From a checkpoint of a small transformer trained on Wikipedia: MLP 832 SwiGLU, rotary positions.
MLP neurons of a small language model. Each row is named by its layer, matrix (gate and up: input weights; down: output weights) and neuron, and shows model dimensions 128-255. Each number is 200 + 40 x the weight over its row's rms, rounded and kept within 0 to 999. A neuron's up and down rows have the sign that makes its largest values positive.
After each neuron's rows, "fires after" lists the tokens most often just before its 100 highest values on Wikipedia text that the model never trained on.

L8.gate655,211,218,171,165,108,180,195,197,202,182,180,204,170,205,215,200,234,217,137,139,180,283,186,194,157,155,225,209,189,200,168,234,206,260,234,223,187,208,296,245,211,154,210,150,147,219,130,285,198,202,209,194,208,257,245,268,181,138,239,291,185,181,217,204,191,212,215,205,261,232,239,251,167,232,194,241,214,173,188,216,186,202,226,191,247,183,288,218,165,169,120,248,137,194,172,222,172,243,186,131,198,242,229,243,179,201,134,228,214,156,198,279,169,194,159,251,177,211,208,224,151,262,232,120,144,198,200,190
L8.up655,122,197,168,181,121,192,177,208,214,179,184,196,231,270,258,306,170,132,190,227,253,197,287,144,183,221,190,185,229,196,225,226,292,227,131,189,175,208,133,127,243,249,188,208,197,191,181,205,159,138,174,179,212,95,155,185,220,127,158,240,166,285,164,174,154,213,233,252,157,192,246,222,215,178,190,291,217,248,168,239,151,213,205,187,184,186,230,218,212,158,175,149,125,215,225,170,199,174,253,175,170,106,251,213,190,188,231,205,120,175,224,151,223,225,244,231,183,220,195,181,226,227,201,257,169,192,162,210
L8.down655,224,274,160,217,257,214,226,251,214,237,227,154,205,222,222,342,232,153,202,200,180,270,148,145,218,252,280,251,200,261,216,194,128,263,267,177,199,205,201,185,225,227,240,204,227,204,238,201,231,184,183,226,220,202,221,163,197,273,224,186,174,219,219,214,194,217,154,195,221,260,288,149,206,240,196,185,166,226,202,186,191,143,226,202,138,181,208,228,214,208,150,262,194,232,140,285,198,174,248,187,190,237,178,171,250,162,231,174,201,181,249,197,212,232,159,208,273,234,225,166,214,182,241,207,218,219,130,133
fires after: "\n"

L6.gate430,268,183,191,216,166,201,198,169,153,200,182,142,156,207,158,185,197,247,245,183,168,221,158,250,113,160,252,217,179,174,193,223,212,199,207,242,262,205,132,251,178,290,269,224,180,198,189,163,121,246,237,232,215,205,191,179,190,100,300,185,229,199,156,122,222,239,200,226,181,162,166,198,168,109,175,185,197,211,222,161,195,117,165,223,257,205,187,196,199,241,241,181,210,227,155,167,196,198,241,195,188,132,176,191,191,152,191,96,208,262,197,220,217,235,154,161,240,235,130,146,257,185,145,200,233,179,286,228
L6.up430,206,224,260,140,194,92,226,137,235,195,146,173,154,196,141,158,209,154,183,192,164,221,176,253,172,208,232,260,233,211,200,277,193,185,172,145,166,262,205,202,222,210,200,186,165,252,258,175,202,239,173,190,209,265,136,239,169,235,151,232,183,167,203,215,183,187,260,192,182,204,241,162,209,184,297,210,158,236,195,231,199,210,175,193,228,223,185,212,224,290,133,277,203,237,196,136,233,296,204,285,196,274,269,191,205,208,220,208,214,139,212,213,174,291,251,197,140,95,242,240,202,195,269,210,171,259,204,126
L6.down430,195,212,268,246,216,264,223,192,224,216,155,213,188,209,174,113,260,187,212,225,205,155,244,261,126,176,215,149,236,177,250,234,146,209,242,187,254,216,266,205,210,165,173,136,251,215,213,273,170,258,254,144,184,246,110,185,193,150,199,183,187,197,193,172,211,219,197,199,184,190,188,157,203,195,211,183,193,237,193,182,224,94,165,207,243,128,241,181,246,206,215,236,123,160,216,149,187,119,156,188,157,135,206,119,190,185,226,246,207,259,174,245,194,191,261,207,193,218,200,165,177,242,120,185,227,167,260,248
fires after: " ", " of", " the"

L2.gate672,214,167,174,202,212,134,177,149,208,172,206,201,201,231,216,187,156,230,205,163,262,210,253,183,144,186,213,246,211,219,158,185,206,187,236,227,201,246,197,207,142,210,195,230,140,192,280,177,163,258,248,171,187,230,166,157,190,337,143,211,191,164,151,171,192,198,216,246,149,205,173,222,207,204,226,243,197,229,207,124,255,235,183,169,192,159,202,206,154,170,193,184,225,226,164,198,253,134,210,232,222,197,232,203,198,235,220,164,176,150,127,276,253,153,192,231,235,176,161,167,253,226,197,137,131,164,221,198
L2.up672,125,203,134,182,155,89,205,199,236,186,119,236,164,184,234,163,113,121,215,258,240,267,201,197,169,188,226,222,200,192,192,214,165,247,158,219,117,227,157,239,237,168,141,222,174,258,291,274,137,193,176,203,141,185,174,178,205,193,145,153,165,161,217,235,267,270,184,236,215,210,158,193,239,180,236,201,158,210,150,122,199,208,247,195,144,188,178,231,196,155,236,208,208,269,220,222,188,181,142,168,215,193,299,172,220,211,200,169,195,243,182,177,257,202,152,261,204,261,237,236,225,216,167,159,169,186,224,168
L2.down672,163,220,190,204,157,212,207,225,168,226,250,238,181,180,188,72,215,193,189,153,252,186,188,163,256,119,186,221,158,188,191,219,196,181,198,247,175,194,181,164,248,212,183,238,197,131,134,225,259,194,138,295,178,186,249,197,195,170,242,309,246,254,228,183,175,175,184,225,226,201,223,198,197,155,265,143,172,218,225,256,216,209,142,173,211,206,226,205,311,160,155,234,166,231,153,162,226,197,217,247,123,131,169,285,171,159,241,240,292,240,210,167,179,228,179,132,267,216,177,160,251,205,181,266,176,189,199,195
fires after: " a", " an", " A"

L6.gate118,210,179,206,220,251,196,223,203,149,134,207,158,214,242,220,275,223,203,205,210,175,182,259,112,228,237,167,220,266,221,188,199,199,175,121,211,184,258,150,208,243,225,215,186,245,162,158,125,232,127,191,218,281,182,214,218,193,104,270,155,222,245,195,149,245,180,233,234,248,153,274,255,149,209,241,195,162,227,192,163,129,236,169,216,194,157,157,199,247,242,200,261,192,160,148,176,66,234,189,222,244,147,188,187,185,200,200,243,235,196,217,120,188,208,190,286,230,178,247,217,222,160,194,205,201,192,269,228
L6.up118,186,155,263,231,133,167,154,187,294,201,167,156,198,229,182,228,201,186,184,260,201,174,203,186,188,197,180,256,106,185,237,205,204,260,234,240,186,189,144,216,161,203,166,177,146,215,212,183,182,231,176,218,171,212,210,203,160,212,119,249,189,181,252,205,173,207,138,149,129,206,174,208,174,161,193,180,168,317,214,201,234,191,152,161,222,190,181,205,167,224,177,88,243,119,220,248,238,207,291,125,177,157,145,124,244,240,215,147,247,190,98,199,222,203,249,173,222,213,232,155,172,207,217,174,187,228,207,183
L6.down118,181,239,178,153,213,150,279,229,130,194,267,176,226,123,173,237,199,191,203,213,120,208,195,226,117,175,243,185,220,225,221,187,174,188,161,182,171,178,185,200,168,138,224,195,174,214,206,213,200,111,225,259,268,305,193,246,182,196,135,237,257,170,196,185,191,223,219,150,258,195,262,242,228,201,168,166,240,153,316,203,252,201,215,279,176,221,205,248,241,202,230,177,175,215,134,191,133,109,207,164,245,140,171,238,194,145,203,127,159,184,220,143,190,187,147,119,172,237,180,135,157,266,174,141,146,192,219,185
fires after: " |"

L8.gate804,186,171,254,171,230,157,222,239,175,194,205,227,238,235,185,170,173,216,222,255,56,201,200,182,169,109,209,219,260,231,175,228,211,205,208,223,226,143,231,135,241,208,192,232,153,249,188,121,277,188,239,189,192,242,129,227,244,207,166,262,214,243,171,143,245,215,253,251,161,197,199,239,202,157,137,130,230,240,147,179,227,213,228,251,231,322,116,181,267,163,128,176,178,220,161,128,152,172,266,174,197,201,215,188,194,213,206,143,241,189,222,224,181,254,245,195,180,275,272,192,192,234,182,139,167,238,147,124
L8.up804,210,142,222,190,232,197,265,143,206,208,238,176,199,172,176,204,247,202,194,194,241,206,130,193,214,118,176,245,200,165,144,160,232,246,220,231,187,177,222,221,153,186,194,155,222,198,245,181,201,204,172,120,170,217,221,203,209,164,185,248,208,204,197,184,168,180,232,231,180,232,236,229,160,186,186,214,184,175,226,131,149,259,236,191,220,219,83,169,199,201,231,157,128,224,241,156,202,241,109,228,252,206,160,166,221,146,207,205,217,283,275,112,184,243,268,240,230,176,252,166,254,191,197,209,125,265,207,120
L8.down804,291,182,253,186,191,281,238,172,133,222,182,208,125,278,195,117,225,250,215,168,256,181,212,135,248,175,181,214,213,146,268,248,156,209,234,171,191,238,241,199,183,200,241,186,256,190,220,229,215,212,218,197,223,148,275,200,140,119,225,128,160,204,179,202,291,143,237,223,168,263,239,223,158,178,199,209,143,195,217,194,245,198,166,180,217,186,287,185,167,243,193,202,217,229,123,233,168,228,162,175,221,167,100,193,196,160,248,258,210,259,187,228,194,238,225,210,260,220,209,194,185,215,195,163,259,246,280,211
fires after: " in", " the", " In", "In", " until"

L4.gate172,251,205,231,193,160,207,229,270,234,206,228,161,184,193,264,204,232,246,220,157,213,124,161,227,232,171,155,212,221,182,148,199,155,172,149,228,206,241,159,185,213,127,190,163,210,173,172,245,178,176,260,287,203,233,144,197,229,151,170,231,259,225,176,171,199,206,194,235,107,193,238,221,115,157,168,247,195,275,185,165,175,250,203,179,114,172,187,159,136,172,243,183,169,251,212,184,144,178,209,169,255,202,151,207,154,231,205,204,145,210,265,163,165,183,166,214,189,177,293,292,263,240,223,189,185,162,210,211
L4.up172,205,197,182,166,188,191,188,247,223,180,175,157,174,166,156,241,155,211,155,194,159,112,156,221,222,252,156,171,74,159,189,251,225,180,259,213,261,209,230,176,199,254,242,116,199,204,163,170,177,183,185,254,154,167,176,225,186,128,184,188,213,218,220,269,130,284,193,122,120,179,194,146,212,162,213,155,207,239,218,131,226,209,237,141,180,157,196,200,144,193,180,262,199,247,186,222,129,161,180,179,207,151,193,209,135,275,188,109,219,145,193,135,182,213,217,163,271,195,206,206,223,160,162,145,228,153,183,195
L4.down172,226,176,185,245,219,208,162,210,225,149,235,168,142,170,216,301,198,166,234,167,156,181,165,206,175,202,222,151,110,201,187,202,234,189,318,247,155,211,278,194,206,238,191,196,185,230,173,201,166,216,214,162,101,244,181,219,174,251,204,237,210,248,180,258,204,262,247,142,202,187,220,182,239,231,200,249,250,189,219,166,210,215,193,214,223,194,164,222,181,198,228,240,210,223,274,207,112,151,205,175,216,211,225,241,175,247,266,211,266,217,225,198,181,177,225,119,253,233,201,127,114,123,127,164,234,134,178,234
fires after: " |", "\n"

L6.gate296,215,283,204,219,203,194,137,90,178,204,235,216,254,181,218,241,201,170,211,205,134,201,192,210,240,213,223,149,186,246,229,147,243,224,206,226,225,258,170,250,261,157,205,154,241,169,173,131,228,216,224,176,210,174,178,238,164,242,266,200,143,227,157,203,161,210,156,233,237,228,164,299,241,169,178,199,109,178,233,209,238,219,163,223,199,188,229,223,144,293,201,199,220,194,161,185,244,202,228,220,160,223,249,238,103,197,181,200,222,203,196,164,144,271,207,203,205,270,179,202,286,185,257,236,225,122,256,166
L6.up296,249,267,217,213,172,193,173,198,213,237,164,233,195,216,213,177,205,227,190,240,281,180,191,243,167,222,160,171,176,233,206,268,177,208,188,294,189,242,164,119,238,155,202,282,202,178,177,238,206,229,197,225,143,145,236,161,177,236,254,191,204,221,117,188,198,239,165,218,173,238,207,151,202,208,205,283,244,283,243,202,228,158,218,186,156,129,209,210,204,203,120,134,208,166,162,218,165,185,281,233,219,208,153,180,213,258,223,178,215,160,209,202,187,203,248,166,141,187,138,242,167,262,262,204,239,129,240,177
L6.down296,244,156,179,218,180,208,250,230,209,253,147,205,222,255,155,149,187,178,221,183,154,160,248,201,355,187,152,192,186,180,260,199,230,274,135,191,215,178,276,269,235,279,251,227,266,212,251,173,230,158,164,203,172,147,253,292,228,218,175,221,230,238,193,255,272,176,228,190,209,215,191,165,243,209,192,197,183,211,232,230,173,212,237,172,176,182,127,220,177,199,166,190,312,252,222,211,271,211,219,108,266,200,200,297,160,192,175,134,202,217,237,213,196,191,153,137,255,142,107,257,235,159,180,142,165,231,177,239
fires after: "\n", " the", " "

L4.gate92,227,282,195,181,204,209,198,215,213,268,154,259,112,205,185,216,213,192,292,86,156,207,109,137,178,183,184,119,179,195,191,196,132,130,285,229,150,190,198,202,203,240,218,160,212,205,189,285,248,225,254,209,199,214,212,163,216,209,210,185,202,282,187,147,151,190,198,195,90,237,249,157,218,172,158,184,255,268,150,243,101,166,141,205,237,147,235,149,173,210,204,226,171,194,215,136,171,160,208,177,244,192,169,97,227,149,189,206,218,123,152,232,228,196,136,186,260,172,209,192,221,188,183,192,136,218,151,267
L4.up92,261,137,251,165,161,243,285,147,209,227,161,195,243,228,259,224,229,199,177,189,161,188,204,168,183,181,201,177,209,228,155,184,135,169,255,250,216,167,184,171,211,213,198,157,136,200,143,254,229,194,184,166,180,248,250,183,229,181,225,218,260,260,276,179,171,203,220,225,183,210,244,197,261,175,231,243,221,256,202,218,249,202,146,200,151,235,155,305,170,140,194,243,155,175,175,180,216,256,219,212,240,235,214,190,163,229,149,235,189,157,173,211,188,193,198,164,152,192,205,135,216,216,268,201,182,201,199,251
L4.down92,210,181,211,237,239,161,167,223,193,198,235,147,263,253,199,152,181,97,283,224,207,281,219,196,269,183,147,174,257,167,174,217,288,252,167,166,246,193,265,269,253,140,317,160,202,207,236,191,243,227,202,229,232,205,150,224,254,235,140,245,148,179,165,251,159,178,227,210,148,161,186,184,185,136,287,235,190,215,197,205,179,266,191,178,264,245,115,235,197,189,225,129,188,188,246,203,176,202,172,223,196,220,218,126,157,159,136,200,208,250,236,278,174,207,217,200,213,197,179,224,156,138,214,173,187,169,164,164
fires after: " and", " with", "s,"

L2.gate677,217,199,320,231,207,224,253,250,177,191,107,140,159,165,149,168,184,184,124,170,193,214,227,202,247,202,203,130,149,253,216,169,227,149,189,179,234,204,173,208,116,216,168,175,223,192,179,245,212,196,191,192,247,190,195,184,177,224,240,184,160,214,160,218,232,186,188,272,176,159,175,215,172,318,226,207,177,227,208,281,243,206,157,235,216,274,180,189,170,232,216,262,198,260,246,217,201,161,192,221,217,194,177,125,202,229,220,142,210,203,230,219,186,227,175,221,162,203,212,160,216,217,258,154,212,255,218,114
L2.up677,231,224,150,241,205,198,132,237,253,230,225,182,240,203,205,213,222,201,243,265,103,211,164,198,132,197,171,234,140,196,258,239,184,174,223,221,138,221,150,125,206,176,191,226,248,169,259,238,172,192,203,190,144,226,204,277,264,292,212,215,208,243,188,140,180,131,185,192,263,244,215,271,245,140,232,186,216,229,252,238,160,145,198,123,266,226,185,189,195,208,178,193,160,252,194,223,215,131,183,237,297,159,186,227,148,277,210,202,190,262,172,158,200,256,176,139,250,190,181,145,181,200,144,210,218,142,221,231
L2.down677,149,120,163,132,234,233,241,185,234,170,127,250,236,199,176,109,184,168,222,213,207,256,172,218,220,212,223,211,226,148,153,174,255,221,226,124,144,216,160,202,203,203,228,213,263,169,217,196,235,157,277,217,206,168,241,192,213,236,262,263,271,187,128,214,243,164,244,218,162,225,249,258,164,146,193,177,197,165,158,173,228,141,145,198,171,223,153,275,205,178,207,174,201,234,165,165,281,169,309,222,245,256,204,213,248,160,127,124,209,239,203,204,179,211,192,234,213,145,228,263,237,140,163,164,130,216,201,199
fires after: "\n", " well", " such", " at", " rather"

L2.gate211,264,243,242,218,218,185,195,255,154,127,189,162,254,180,234,248,227,218,149,193,216,193,216,186,173,159,173,187,274,173,275,217,166,137,209,165,180,88,178,164,125,190,184,178,179,236,197,195,204,203,201,274,198,148,197,176,184,232,145,169,192,184,134,193,221,186,219,244,204,194,150,214,213,237,225,232,150,171,161,174,170,141,181,215,255,263,153,169,168,261,236,177,145,202,214,153,216,197,227,221,229,223,173,236,142,294,215,184,221,169,208,172,138,229,177,178,209,239,185,234,182,228,222,173,125,145,260,188
L2.up211,216,171,205,274,233,240,180,176,264,194,216,244,208,244,142,235,262,212,83,227,119,251,92,260,115,166,177,204,218,180,209,201,154,136,194,174,256,171,202,177,98,193,176,217,226,147,167,223,256,203,240,213,162,195,168,215,199,207,228,205,122,154,183,220,228,241,181,150,291,231,173,200,238,233,145,281,239,182,143,237,199,187,157,213,228,250,229,173,251,225,191,173,196,239,210,185,272,152,244,247,183,256,207,208,156,235,199,260,206,180,227,144,224,195,171,139,210,185,206,154,164,230,230,181,140,244,217,286
L2.down211,241,153,129,186,255,136,143,195,195,203,277,204,207,186,165,161,121,191,245,197,245,188,235,259,173,185,226,195,187,141,144,187,218,194,234,153,209,262,266,204,264,217,208,141,183,228,210,165,230,200,250,175,283,248,255,187,256,162,168,216,200,183,177,194,249,179,125,232,177,227,165,252,142,163,113,233,158,171,246,215,196,244,215,239,191,154,241,179,244,149,180,174,186,199,263,165,237,196,255,303,258,226,136,189,183,178,223,168,263,195,132,181,191,175,226,280,208,189,242,246,191,141,225,192,176,170,194,168
fires after: " ==", "==", "===", " ===", "s=="

L6.gate520,270,245,150,217,238,205,194,229,198,196,245,220,253,213,160,160,230,273,146,109,194,108,232,186,166,174,216,280,142,181,262,262,200,219,127,233,189,248,201,214,125,168,186,180,185,150,226,211,165,212,165,205,209,210,213,166,251,243,201,225,159,90,171,273,180,168,254,184,250,252,157,221,240,185,239,192,223,203,184,215,209,161,246,207,236,140,247,233,200,172,192,223,211,225,265,226,154,180,154,217,160,207,253,170,218,171,125,195,117,218,236,126,234,228,212,204,165,210,202,151,253,202,244,250,240,213,241,176
L6.up520,172,155,130,196,199,159,149,245,212,129,103,160,166,182,209,162,261,183,274,239,250,265,153,187,208,268,253,224,200,165,217,247,200,221,206,221,233,227,214,261,225,191,177,206,239,214,239,225,198,247,197,194,206,192,187,235,197,197,143,190,121,173,147,230,163,269,169,179,202,165,205,227,193,202,217,185,223,180,171,196,209,142,218,193,223,176,224,243,206,191,186,258,188,215,212,138,185,126,142,193,235,124,193,134,178,202,211,162,165,233,141,150,202,274,243,236,207,156,228,169,190,208,206,174,119,196,183,238
L6.down520,239,183,104,170,142,172,230,170,197,192,192,178,163,135,191,144,217,198,225,143,139,266,187,162,275,180,205,223,239,171,214,190,165,190,168,179,196,193,166,129,163,226,215,193,149,185,216,184,293,166,223,271,222,260,150,172,226,239,210,180,237,248,183,140,175,271,147,221,274,211,263,209,204,239,144,230,166,222,140,179,194,198,171,195,197,208,204,227,223,187,245,183,271,241,172,207,225,189,185,253,176,191,235,232,179,142,184,197,185,236,274,165,191,196,177,263,161,225,170,238,137,137,162,191,230,206,139,179
fires after: "\n", " where", " as", "."

L4.gate511,231,225,177,166,237,232,243,201,201,166,213,208,146,211,229,214,202,290,183,194,238,203,208,198,253,231,143,222,223,159,165,201,203,211,139,170,211,285,227,209,199,174,192,221,148,216,168,155,196,187,286,171,237,188,242,145,215,188,136,161,189,186,185,205,167,236,178,260,177,184,231,238,207,206,186,277,172,211,179,188,196,267,194,150,221,154,262,166,237,271,305,124,158,191,130,156,256,227,247,165,153,209,185,270,187,142,174,187,190,119,246,207,197,140,211,250,166,166,207,300,270,263,241,271,193,259,244,104
L4.up511,148,171,260,221,176,193,124,172,160,267,166,237,110,148,193,212,220,142,224,213,184,180,143,225,239,175,169,152,253,186,222,250,211,135,249,162,187,132,258,201,256,193,197,177,222,227,209,243,211,206,186,215,266,263,171,181,214,248,234,124,202,254,163,261,169,240,235,260,216,196,106,175,225,190,253,142,179,179,248,215,212,148,145,184,208,167,147,295,197,201,252,195,276,173,143,219,192,224,207,142,146,253,197,293,302,230,161,189,163,237,169,160,152,205,206,150,198,149,172,202,240,158,252,144,216,172,225,167
L4.down511,178,294,226,211,246,261,235,244,258,203,272,215,189,183,231,232,154,137,217,152,241,195,181,209,203,299,225,134,164,160,95,242,167,238,220,238,178,191,303,176,130,281,149,197,163,247,211,208,196,195,167,139,164,186,226,248,104,239,222,156,220,217,119,211,207,267,228,183,172,187,179,207,248,182,235,200,228,266,147,195,300,242,164,243,245,204,202,205,249,196,167,178,218,231,229,146,189,176,278,162,206,195,194,289,189,167,176,200,179,203,245,175,204,256,225,225,229,257,218,161,204,169,125,199,223,248,185,240
fires after: " |", ";"

L4.gate417,153,285,168,208,229,237,212,193,232,237,210,222,232,189,229,182,216,272,183,216,185,165,215,202,165,252,272,181,273,233,179,252,202,228,250,202,263,130,144,217,209,238,166,157,144,215,262,158,209,178,248,191,229,218,204,137,174,234,196,208,230,136,235,196,139,203,224,168,221,268,238,212,166,228,230,200,203,204,150,222,166,199,209,174,215,209,195,275,257,173,184,236,158,184,173,286,167,289,216,226,185,141,246,266,187,195,193,142,156,205,185,266,181,194,106,238,197,177,173,216,303,207,226,266,151,218,158,148
L4.up417,219,267,197,144,180,204,241,178,232,200,204,158,234,187,238,179,213,231,145,201,143,209,156,178,197,230,244,142,186,248,238,250,181,208,281,174,297,212,217,228,194,193,249,167,164,232,203,213,247,180,276,151,238,194,229,233,150,169,120,160,126,227,221,171,211,216,181,229,164,243,175,192,199,186,130,146,220,208,212,153,166,152,177,184,212,211,211,238,201,169,175,223,246,155,167,265,194,213,195,148,226,173,266,180,249,132,222,150,186,196,212,265,239,198,169,195,192,203,192,175,235,193,233,201,214,291,137,199
L4.down417,198,198,151,196,146,174,135,165,144,218,233,90,209,231,188,158,190,211,178,211,205,185,187,127,155,240,245,245,249,179,239,212,181,138,255,238,197,191,184,216,235,199,145,257,221,208,193,186,215,152,306,171,264,209,185,146,272,199,206,239,256,260,214,188,148,238,116,162,228,200,206,176,248,226,244,152,228,195,160,188,161,213,203,124,131,199,228,258,222,69,233,140,136,256,159,248,278,236,161,196,94,193,201,142,199,201,183,268,184,180,188,187,143,174,228,208,211,159,150,228,231,225,209,192,261,226,199,197
fires after: " with", " a", " an"

L6.gate626,159,243,200,209,194,282,163,100,187,128,224,208,253,211,225,214,206,168,302,205,216,180,215,191,222,238,87,244,158,199,221,175,253,228,239,122,246,245,186,234,224,242,270,178,233,188,208,219,222,220,238,236,308,230,210,200,236,256,156,209,225,253,219,161,179,230,232,183,129,217,201,154,240,234,191,176,163,202,223,217,150,149,192,239,191,243,271,133,167,114,253,252,214,167,211,189,274,212,281,266,226,230,249,226,203,172,179,255,151,174,164,241,181,195,217,152,157,243,206,200,164,213,185,182,277,190,107,257
L6.up626,268,244,161,209,163,183,235,292,248,236,171,245,266,218,223,174,125,142,155,172,230,237,244,197,236,202,203,243,172,235,227,261,128,197,229,174,161,226,239,184,226,270,164,248,193,186,110,161,263,144,159,277,240,197,173,212,186,224,197,162,277,199,205,185,167,183,165,181,162,169,261,195,187,216,159,209,127,249,220,240,226,209,208,157,162,218,227,203,119,237,204,211,205,144,122,237,160,194,177,166,171,138,239,224,218,273,142,198,222,192,195,261,191,175,198,194,211,254,128,137,250,249,216,215,196,222,246,98
L6.down626,201,195,191,217,162,226,170,167,219,224,247,224,138,179,223,31,201,223,190,240,225,198,176,151,181,176,209,240,181,173,212,205,262,148,169,221,204,199,156,150,193,166,159,237,212,246,116,247,168,165,257,161,178,253,197,216,259,241,156,216,138,241,165,193,223,206,204,225,234,251,204,198,238,368,154,263,115,204,149,170,248,186,173,249,175,233,140,190,122,204,226,191,254,205,214,157,197,220,227,230,253,130,226,163,207,207,220,246,212,234,152,138,146,157,219,215,181,156,215,261,219,200,187,196,164,166,126,178
fires after: " |", " ", ";"

L4.gate809,202,173,154,214,238,140,162,232,231,233,197,239,247,220,159,134,146,237,231,174,250,162,150,194,205,192,200,250,217,206,211,229,218,207,142,203,185,197,267,189,233,114,242,192,192,230,215,231,165,177,156,215,178,230,180,161,212,228,232,260,237,143,192,205,221,262,223,249,202,139,174,215,171,174,177,162,248,206,219,203,171,170,157,200,237,212,150,193,246,246,196,160,223,159,257,201,194,158,173,239,142,194,216,190,226,243,190,122,308,221,186,216,228,193,175,199,197,206,232,160,229,214,172,206,148,154,196,171
L4.up809,241,212,173,187,292,138,240,228,176,214,193,202,184,193,212,240,149,186,187,220,237,233,231,167,216,235,191,139,156,165,263,196,196,190,263,199,300,193,290,220,175,199,213,191,293,209,198,243,210,205,99,250,181,174,211,230,254,315,243,253,198,233,191,135,177,250,226,212,197,267,123,173,198,210,222,184,237,168,262,180,228,160,180,215,171,179,184,187,172,116,318,146,175,151,138,242,173,260,190,261,207,181,207,207,188,207,219,188,185,144,143,154,186,136,161,237,190,269,217,300,203,165,185,212,184,235,241,161
L4.down809,187,243,175,152,237,195,206,184,245,137,226,214,230,176,195,288,243,175,210,107,276,177,213,150,210,239,179,225,231,238,237,203,310,241,189,209,195,224,260,223,213,146,171,166,208,229,190,190,181,230,232,200,190,203,225,204,217,239,216,210,274,159,136,188,137,121,184,213,244,223,178,184,233,271,224,140,280,237,204,137,144,245,274,212,196,237,214,169,199,209,165,199,203,202,188,213,185,234,204,156,190,137,157,198,130,169,251,139,304,248,145,236,249,151,197,116,207,201,209,140,173,269,181,131,285,200,205,199
fires after: " is", " was", " a", " are"

L4.gate240,206,177,165,199,141,204,159,169,212,204,251,244,268,133,266,193,178,212,211,206,266,171,205,180,138,263,250,283,177,219,218,225,222,209,192,186,181,305,193,200,193,217,255,204,271,167,205,159,166,229,149,213,149,280,204,265,229,176,202,213,242,166,201,170,174,225,194,159,172,144,193,221,155,240,272,168,148,244,165,162,163,228,186,147,211,198,303,221,195,176,167,189,152,164,251,194,253,229,130,166,237,176,237,162,288,212,197,168,204,196,205,154,189,213,163,141,195,209,223,190,186,229,171,218,209,181,307,199
L4.up240,192,196,176,207,163,175,202,163,170,140,197,205,216,229,138,194,247,253,233,215,243,160,219,142,190,128,225,157,126,146,208,206,203,176,215,168,154,221,239,226,199,199,164,201,216,195,227,102,217,203,195,207,156,260,179,232,227,131,119,213,197,229,195,248,224,232,214,244,178,233,164,173,208,193,198,205,277,216,251,211,235,325,252,161,161,200,129,141,264,187,174,205,149,220,150,215,165,278,220,180,233,207,234,117,147,174,240,207,197,289,232,199,243,253,200,191,149,124,211,218,175,173,170,179,212,212,78,235
L4.down240,253,173,166,200,262,160,204,245,224,181,230,234,155,170,205,184,141,232,248,223,199,215,115,232,170,168,147,207,197,259,189,242,222,270,164,208,146,241,202,155,186,280,165,157,128,187,205,210,160,238,182,218,168,101,201,202,133,231,200,193,137,188,163,162,129,245,222,155,186,220,168,200,226,208,181,217,197,153,230,159,270,176,179,294,182,164,211,142,202,197,213,196,237,254,206,203,113,198,200,212,230,108,245,183,238,125,163,181,246,145,156,238,121,187,178,205,273,211,195,258,191,187,70,241,223,202,276,170
fires after: "\n", " De", " de"

L8.gate746,228,206,215,190,156,178,218,155,207,207,192,222,165,175,202,196,222,171,171,166,240,181,280,218,199,218,159,283,212,180,197,306,161,188,142,236,167,126,239,154,195,185,266,213,179,195,189,283,192,233,211,274,190,258,173,243,186,192,282,174,220,112,214,179,225,208,202,230,174,195,216,213,168,236,223,164,241,272,149,209,170,105,137,200,231,213,210,204,201,184,225,195,159,220,221,151,141,190,183,217,214,187,170,145,267,214,117,212,216,170,141,234,222,183,198,232,149,236,208,251,200,194,234,187,149,159,228,172
L8.up746,276,163,209,190,132,183,187,194,163,282,178,143,235,201,175,157,225,211,263,233,186,243,277,176,193,135,218,171,206,176,263,177,131,225,233,151,272,169,180,152,147,270,266,179,252,217,232,195,181,173,206,247,217,179,183,169,186,175,244,240,159,222,100,200,178,278,161,233,128,170,171,225,202,205,230,176,209,231,192,221,223,161,191,287,261,256,207,132,281,216,197,197,193,229,242,231,197,172,228,205,193,313,263,224,184,177,177,241,172,169,150,186,170,215,151,226,194,186,271,177,223,146,177,199,180,232,200,173
L8.down746,235,143,207,249,189,193,204,248,205,240,182,203,242,176,272,205,169,176,247,165,175,260,198,169,293,142,174,214,226,192,193,177,211,108,253,123,219,184,193,261,116,149,233,187,206,149,239,181,251,208,165,224,173,93,154,167,249,110,145,208,224,187,227,173,156,169,215,206,209,168,181,178,221,201,142,214,130,174,170,263,227,263,261,155,202,220,195,173,194,143,241,183,181,122,129,284,191,156,195,185,236,124,257,183,264,186,190,150,185,186,195,179,231,168,154,225,196,239,273,223,227,157,195,196,190,252,189,253
fires after: "\n", " ==", "==="